Weights of a small GPT-style language model, trained from scratch on English Wikipedia: RMSNorm before each block, rotary positions.
MLP neurons of a small language model. Each row is named by its layer, matrix (gate and up: input weights) and neuron, and shows model dimensions 0-159. Each number is 128 + 32 x the weight over its row's rms, rounded and kept within 0 to 255. Numbers have three digits each. A neuron's up and down rows have the sign that makes its largest values positive.
After each neuron's rows, "fires on" lists the tokens most often at its 100 highest values on Wikipedia text that the model never trained on. A number after a token or word is its count.

L13.gate281:148131182116144177126063108107147080176071108120085112149131168117111095116120121086118117117097112123112162139094130146128209132119105139072157113176115110138148140114143093152096136197092176083150114126116087087112148153119138143122135099125144027182139170154112124157121122119158153126094142120128112113170054145211126114114094127144065146143094094181143085139138193154071153143145160103053139130115075164123176106114101077177147114131091157088128200110115140097167169131169088
L13.up281:117148155121126144114118074175185064147116085171175094148073119121062115138105129135074089164120105126113143169139138126145148153187103095117108129176129073175160145102094174147106115138080087109115113106089164125146139144077172163174162118112135138127186147125096173063111139103156144179111116149145158159158078137128153124114088137132130188128129069094214104139095150127105106104121142164055195098153071176147133132104065127153102139104103143117152156087120134161175134130159042
fires on: " the" 20, " in" 13, "2" 8, "'s" 5, " (" 5, "-" 4

L13.gate158:108139131115196159128142068170108148128133103167079118119096103108093166133132084149136087139065180142108066091193141120137105088054117158111122115135077151130091126111103158088132127087097105137118126141161095178062108124108079129208148143101126074112142184119148192111136100119090171145105202100099150109119087121133171124067148132112174139165216157129149040135142142118101139176119093082128108099134130163122142088153159174097173141150146137136093130126124129134154190107110160
L13.up158:140117146154172140078141077179078141130128112126130142142107149156074123138073140098125127155130132100085080071126145127081068136099078165124107096120128112139087069038150044131113170163132136183109113091152109100123161159138079114092115117129082093076112116093197156091149122184090174133157124157084127158116078168134145150121100137155187132145139168117134122075162122092140105147173114122100136107077118174153111098172126152145176172113109140076138107159069161156150076087099187
fires on: "," 42, ";" 10, " of" 6, "." 5, " as" 4

L4.gate133:133113155141121130160132161127115138128115110081128100071138162115094109096147130136185136135165174087136190155089116135151162054137129060133136152124136160137112140150219099098127131132120139098103141097075178141136154123052152128107125046128116129190153170115117113114098115122099141139099131140141087149105150067154085092136128156105091192122091108105115117152096102084110187093148167177119063078117120120156130121061135086134130165100127108099207181122186118166208156097093088
L4.up133:069092171127119138130181117218212077142142104173132146172110127172127097122103175142137125154118144136160128153106139101087115205118123142097094105140122120121131132125076103219169090139159158151153084150122114199128136117184073141145140173165073122163155125160103175152089153143130123123199123076089184097134089122090167119149069121185154137103108146093076157080123103110134120106145059110115101134094054111109146141159106099148155162113123107109134113122108169124085107149097139
fires on: " will" 44, " would" 42, "'ll" 5

L10.gate34:087149117102095209171091159128172144151149182108103069139113164084098107128134106151133147160102096133156094079118135149111172180106114151137137189079147078162147110137132157121169067129177117119100120138086157099136150092153166102141119095113154077158097178138045199171168137107075133122111153172179150096160098149142162117129026156136126113068159114095158157102112124210120112147148085124100109101105102133129114120127083153138114077150095121124080152089124178155106124147158159
L10.up34:125162126143115158100104120104111139139080113165126108087134141069110142088155138158109094129025090118104118100129182104114162145126068107149100170140167088130137065109113161172136144095086147110108105106069093122164120078136076122185162110121137119102106152112113080143101191135134141174104145169135059066188050122164098120132054170093081129124164145115097131117124205141079114134071112157146128135125069164129115121139126123136092120076124104139194108134061147127116068118144135
fires on: " his" 24, " of" 15, "-" 13, "'s" 8, " her" 8, " with" 4

L10.gate106:113107075157077146177073136116074107070147087149099171136171095073094158168154117124132132154040106124128138162128074148106153109189108174126086161107141110160117117132088135167117120113150153142122115228097166160123123129144135124190098151165153152174171159145103160156101089132139158115147116117103158143161095145096100118149175180131082078147163116126154161071127117122146207127135062127059146133119213135145140131081104158142108103101139144111182077133098163129152093107148112
L10.up106:105171176158074183126134155131076173131073153128119171123131127121150193168092130225121120139061116138074113142102124194099103136124163099091122143103138121149130102115099095143075160112150137126079106138146150161162143153080120117170084147116121140114117148151138147118099109161099127142107087148045169066148128166079143074151109151075107078108108137149093139071138177119125154112073051103124104151075165135169081186133112108130152102097110098107136161142085208148100109131104110
fires on: " and" 35, " of" 27, " the" 20

L10.gate371:123146108149155149150127072188102088141113143133117142127138112112139100089111113079195100111115089148159072174207121125121066117108139156129165139126102110167081151182148186051178120102110154104089120186161146136098137124082122098164159183113149104075145104104144174119158100167099163116181124116134132135138127115136115158180108144099130113123126138121153119127122131108071100168118194143132181085151106137216073141131135153060149177178135155165108127192148079120158140087104054
L10.up371:134127075086144098090080074111014095098092106161130143120113163090161157123199105125139111172106099179156056136122136086110096172126123159166101147093117112162099149082067142111136119129113090090116090107110107125144175147111107151092103176123087124139123103157188090097143140152097094142147101227120095167101077089154105118090138094143161114109125145118139084101121135173119120173135157145135119068187149081175095142197093144152168139101159135130170110120137133107120179169108122
fires on: " of" 16, ":" 10, " and" 7, " as" 7, " that" 7, " December" 5

L8.gate263:125114139136116162124103149166058127149143069108180133135065110075195131130143139120136168156099180157178123119133120111046105169112111134133123110130161127167121108174100132138060102108107162110140187016119153093129103192099138146169129164167058140129144121135132111106122064075129109101147144095139114121146082127138167073122116121141121079161140110132076161132174119108130087126108093069139211147217088112115076136134105109139179120113115157120176150124130151161121143147175121
L8.up263:137123124119135124150126177092144136107154094115096115144129095162110163072152096135180128093117187162148105115146066155145124143143101209081063132135123109099082177135121119123118161171120111143101093090036131153096117133132158143209128139131124134139150131107143149165126107028163185140132140121161174152185107092153110142126115106130121052146145076132085139192159098143171113138163148107089168194155135117118162121119130138196110148091120113129127096086090115116189195184110182
fires on: " from" 29, " an" 21, " a" 20, " the" 5

L10.gate98:146122100099160112103120141159144144110116116175047111141211170090093164050142155131160121159129154129118134128156146149124136099131072131116104133100224138172155110150080126114187113136109147144135106177147153193237176134105137057131167108101190129136180103090143152127134075074149124102156153135167084118101119139134122138122122136134148143119150146122142121106170088101131164164143052116111145098120150086190138146144083158133227121142063124141101119083125151128138123161119128
L10.up98:125182154163083109047172091187151118123109121146139176147129084063112097109147137128135160143121135160174157136136152096135098076114135101150132123124171109167185084143117098123110107162132143109117191114096121167194089081134114163119125134138186163164111122113141113197169101141150147093120135157155176110136170131086184131128139134096077141147096132096050163181147167133101112156101077090143186153086130081149146137119103150077088125109121092121192054173178167177162115112155108
fires on: " of" 44, " to" 26, " among" 12, " like" 4, " than" 4

L10.gate334:148187154124115180171164161124117117077132152125132132134114129169095206108132089128157085098103115062074109183151109143119161156111165144117083158120142139146070126101093142131066143103128111129147099170076167157171155144153105110130067175113127067156134091142110093107124120172144144126117059126074156111124101141172138128190181146117154112147099135193140170114105115096164150230178144157115144100121171124127126195168107178142128129083116143108183098147057117082132120084137149
L10.up334:182117105161102190160176151149137137120108157150149105116139142183117193112123105129098123087068108132081140165185148145144122149117154113111146172083149116185122109108102102160097167093107145188130123146112131170182160116104146150117113133102106162177166122134126137139087071150144090129149116108114146171098161110161113096209171155145086107179119120188139121135134076149142149200136087123133148104156154143183130087125128226160167101132110150181163128103119045145109094059080071
fires on: " and" 98

L9.gate223:140131127146195105187154115112144195147094164098165158093120152153121091129124085096196157173139165143168138179054162134092102107174128127159155169113104075114088132162093100129088134103125145093088102140080159093187156096125136137151141077147153111080098090098125167136102107154124081100140096125181119106118152136090166098152117087122101172136069086135123100116124126116106104082113133178131121148085138087124104101084059089121237202158137138131135141133109175120155133181109090
L9.up223:145141145185153111125158093134150116103115067105215128099130111172121085140064121140186169102101148144138133154174149217119097152148120180132117168081093154108075168109127161130117110063143186073140138139096151138073123169194108138128106142108062113095116121175134145094152082155117098131119104167172146083145132113120130185218160115116139151133094111128118121123142067127111134134165144177116174164112102119116108154136169136155121184156127078148161083099132111196152125131085063
fires on: " may" 21, " can" 19, " will" 10, " does" 6, "/" 6

L8.gate55:152078110137106157121137118119155135054124112097176114158072178155144255152084095139117081093098127086110151140114128171091169106122130175113105124108090123160135186126084189062108135159148109109102153155108115134134107166136145183064140120140112103143157087106199103149140074117087144117131152118110099195165134159107136101171138169138104146113090127179146088142119158086125121145197080126173105159098176109109176094140145174171146157119152164134127142115103117157110186070122120
L8.up55:156077119108143138119127113116098091141094186119128069136133138166173156129082122084095118144095110082125125132126143101115119184144100130111092115105116116151115168084087136087152111114134115093093107114170142171110158112106202146111188180081140139101140083126157097069069055158108137153133068138110116164186138152223091121178131122130107068124106143168114122068183139126140139186135113110136198109116148087124117136188139162199142192128091082115098100138092126103139101078171099
fires on: " and" 77, " in" 9, " at" 4

L12.gate70:121174131132114075130106160129142132137123126067102154136124067066163128140096122143125179138094154139109102147096155144083167149168109143128126135158174182153151105192167118118125130091086110059105136136152136121099166090065134095160129168115181112179090099182123104103103138113138168077156141131131084124120105117166139135147095238110133127142097059120125138127095138122175155103197092158149108118140099176161144128159122095103160095169048111094106123183117166154110115223147173
L12.up70:142121164092128136130193122116096109194173120118094112190143119104169099177089149132137102104131135145106144148133115116222200172106046071138105147160159159112107115163146120141181111109121126107113121166156175152144130138105188085168080149106160122156105121174157078107092104141152147061140184124164180122101145147148101159163073103150134135080083106138131095205118074120146141103147115129182134153108099093117113141158106129114112096133071109084062138116153110177130089159141197
fires on: " to" 25, " of" 17, "|" 10, " in" 5

L11.gate105:105082117136039153152105126141134195119063145105117112204080095155121120082056127138127159098168126127089154160148182117092151181135152111131150106112086158113095150168106099131130093160132187135109147131094116131153082158173137165094194147123110100060150136125145103139195130153181140129110105197112114108076117169110085108167152138142120154104156166097157072129164148125060078119126129089121114156176109162146146178178155128126136145142123120115088128087189132087114163111053138
L11.up105:159118100152142198129102188157150083098174138199113160142129126161062087078099135128090105161129035164098088162134109128108113137188101083102179166080040142114125122061114158174136113140093119142160114113152102126168158164099114140092133150092128160082135141141080124113063133098187197081190189141120125151124136126162114152144091164160140118093100139116096148144154138112098117142115071093107141159133120156097065067141105139128127125159094132121165167141136110121091113108114173
fires on: "," 41, " the" 37, " La" 6, " at" 5

L11.gate387:106149191097136157133147108188116227086103104135110160111172134102106109110062133112152165139100153150148135128071194124110104096121139184156156060195115107128136085131105075081188151092080197116147072155140127147131189116066139107132132147120125112099145152075186113108045092118132104156168089142102157071143081126107144134105089123179169115081166114152160158127116160118085157181111106152119136159129097147131194115104128182114113121138129144150130136117154168112108171124130104
L11.up387:159127154053127144118109144150209161102136114168091155132142117141141083155057105098144130156159161109170154109163110154124122071122139114230139078138151133150107102094152097090156121197191128137153083130138139111118154156038158133134107097079146140110118140127143143091062117109110183138130176121171111080171084108132133125093069104135174129123146184155135132121146141093126130115195098136137171114087107147130121053100132139130140089142128182125134139094138212157149093157060144
fires on: "," 80, " of" 10

L12.gate104:106082110109093125159143087106103147120098135165104098108146171133139077099100091097153112104141172101120165122117095215151145125104151160109146117121069167153112097122084139099159088134108091182106077097123104150181109089134167114093098144117122135060153134079191172179184110091140068118127150112108146101010114110114167127169104168140097104075175110125094224136196132121162064105128124110106147101113131146142144117151140112139163159091146123122129179131146082115161139135084116
L12.up104:083125101153120127075127159091114105104150138132142106165078130131127160065117114172106117064178109083111158090104122127089151107160096112107077195172134106099132021133113128141140127099159113184146177108094088122142117135109103090088139101103133146153151147121065105090123096221137125071201151163117121149144140194096074058143128119165148164181121097081129137156124106178162129113136082159149168111133106135073072135111141162141128146135085134143120104076121168086101098086146151
fires on: " at" 26, " the" 14, " in" 7, " station" 4

L12.gate214:096183123098095149171135187125138125136102085110085108115120081071231104123164124130146149119070129122116198180186073118102163087134133123151125150131135108124133145145089127115103135152106159149100114102168141106144106076102132100140048183160091101096103094101071106158126196083115089082127148103118124104138166141048109136173142164148107099154140114144165154162127105085153117091118124147161187138147090073147128129176113113085161069152104123143126185121147094205146132104173145
L12.up214:059119148103132180151162148103174167166193112204109053160131102159114146141133135142143144158118098114151129093155093164084115051126114108140079155056115097088044096147131206111181125149147122055142098096129118120183125072134178091179141184147107073124118124151115153118122115114084172144108135128131120147128128100122145114160154150102078129087146124127150183084171128098096167157116151152138144085169114113101159076153086116088162120075154132130111101115092086157100092110141158
fires on: " the" 31, " a" 15, " appointed" 10, ":" 4

L2.gate258:121144110134129109126163097095111143165107102031147142121204088118208138134128113173147135113126095095115064105060195143133152168090200139097080153121130122109117106139138158121113081107148077100178137128122145108122142130177153101111161109075123102076167137105119143152169174133109170110128111152147084110127108087113115086137164152170194194125146191110174150123090137151185151108162167123124167180040141120108082180146148124092134072142148116137091099105149122104148100105162101
L2.up258:120148134189139102141157075098095016104062118181154078102079139086143106144174111124115109148136089112137100081119128114096091159160134128103120134160116094145116129104146082099106170158094086149114094091183105157118092118134106070159097152066145125174125112096091156117089112117162135122103165139113151067147130116096118145156190081142139165187149116148143133165134155136158121164101163124106093099099102111106099174100113110134132157111149215117156148101163145089112060142222183
fires on: "man" 16, "ner" 12, " Henry" 10, " Gibson" 7, "ler" 6, "lee" 6

L12.gate339:138192117125120133088159133179143131134095084156103116134088137098107121140173177188173134132134154089158172130094135105187185085077128124103135213190150094152102145096169101086125139126090165136126134129103125111151192117155170099155111140095122081184123112118113111107106151081128125162140144112121108072099064112180136139124092156088151170176092090130137107120112194121123092184176093145148118151127118065113119135158078122085064109137096090100086159076138155135148050185156155
L12.up339:126165145146134126156106128172137152146108088143132077100095096131125068157139123176114138159089142140134140153132177071144108125100129095103139201185193108120117158085154067153110075155103133111086106119110129148207126071105143146135125090134145130194145064087127147107080134197151161133133158186156141061121099101142122127156102156135169160159089150039127099152099139147104144175111104102154174114104096103167155139168143124108096140187091086100079141034124160149115101085129124
fires on: " in" 25, " his" 15, " to" 7, " won" 6, " the" 5, " of" 5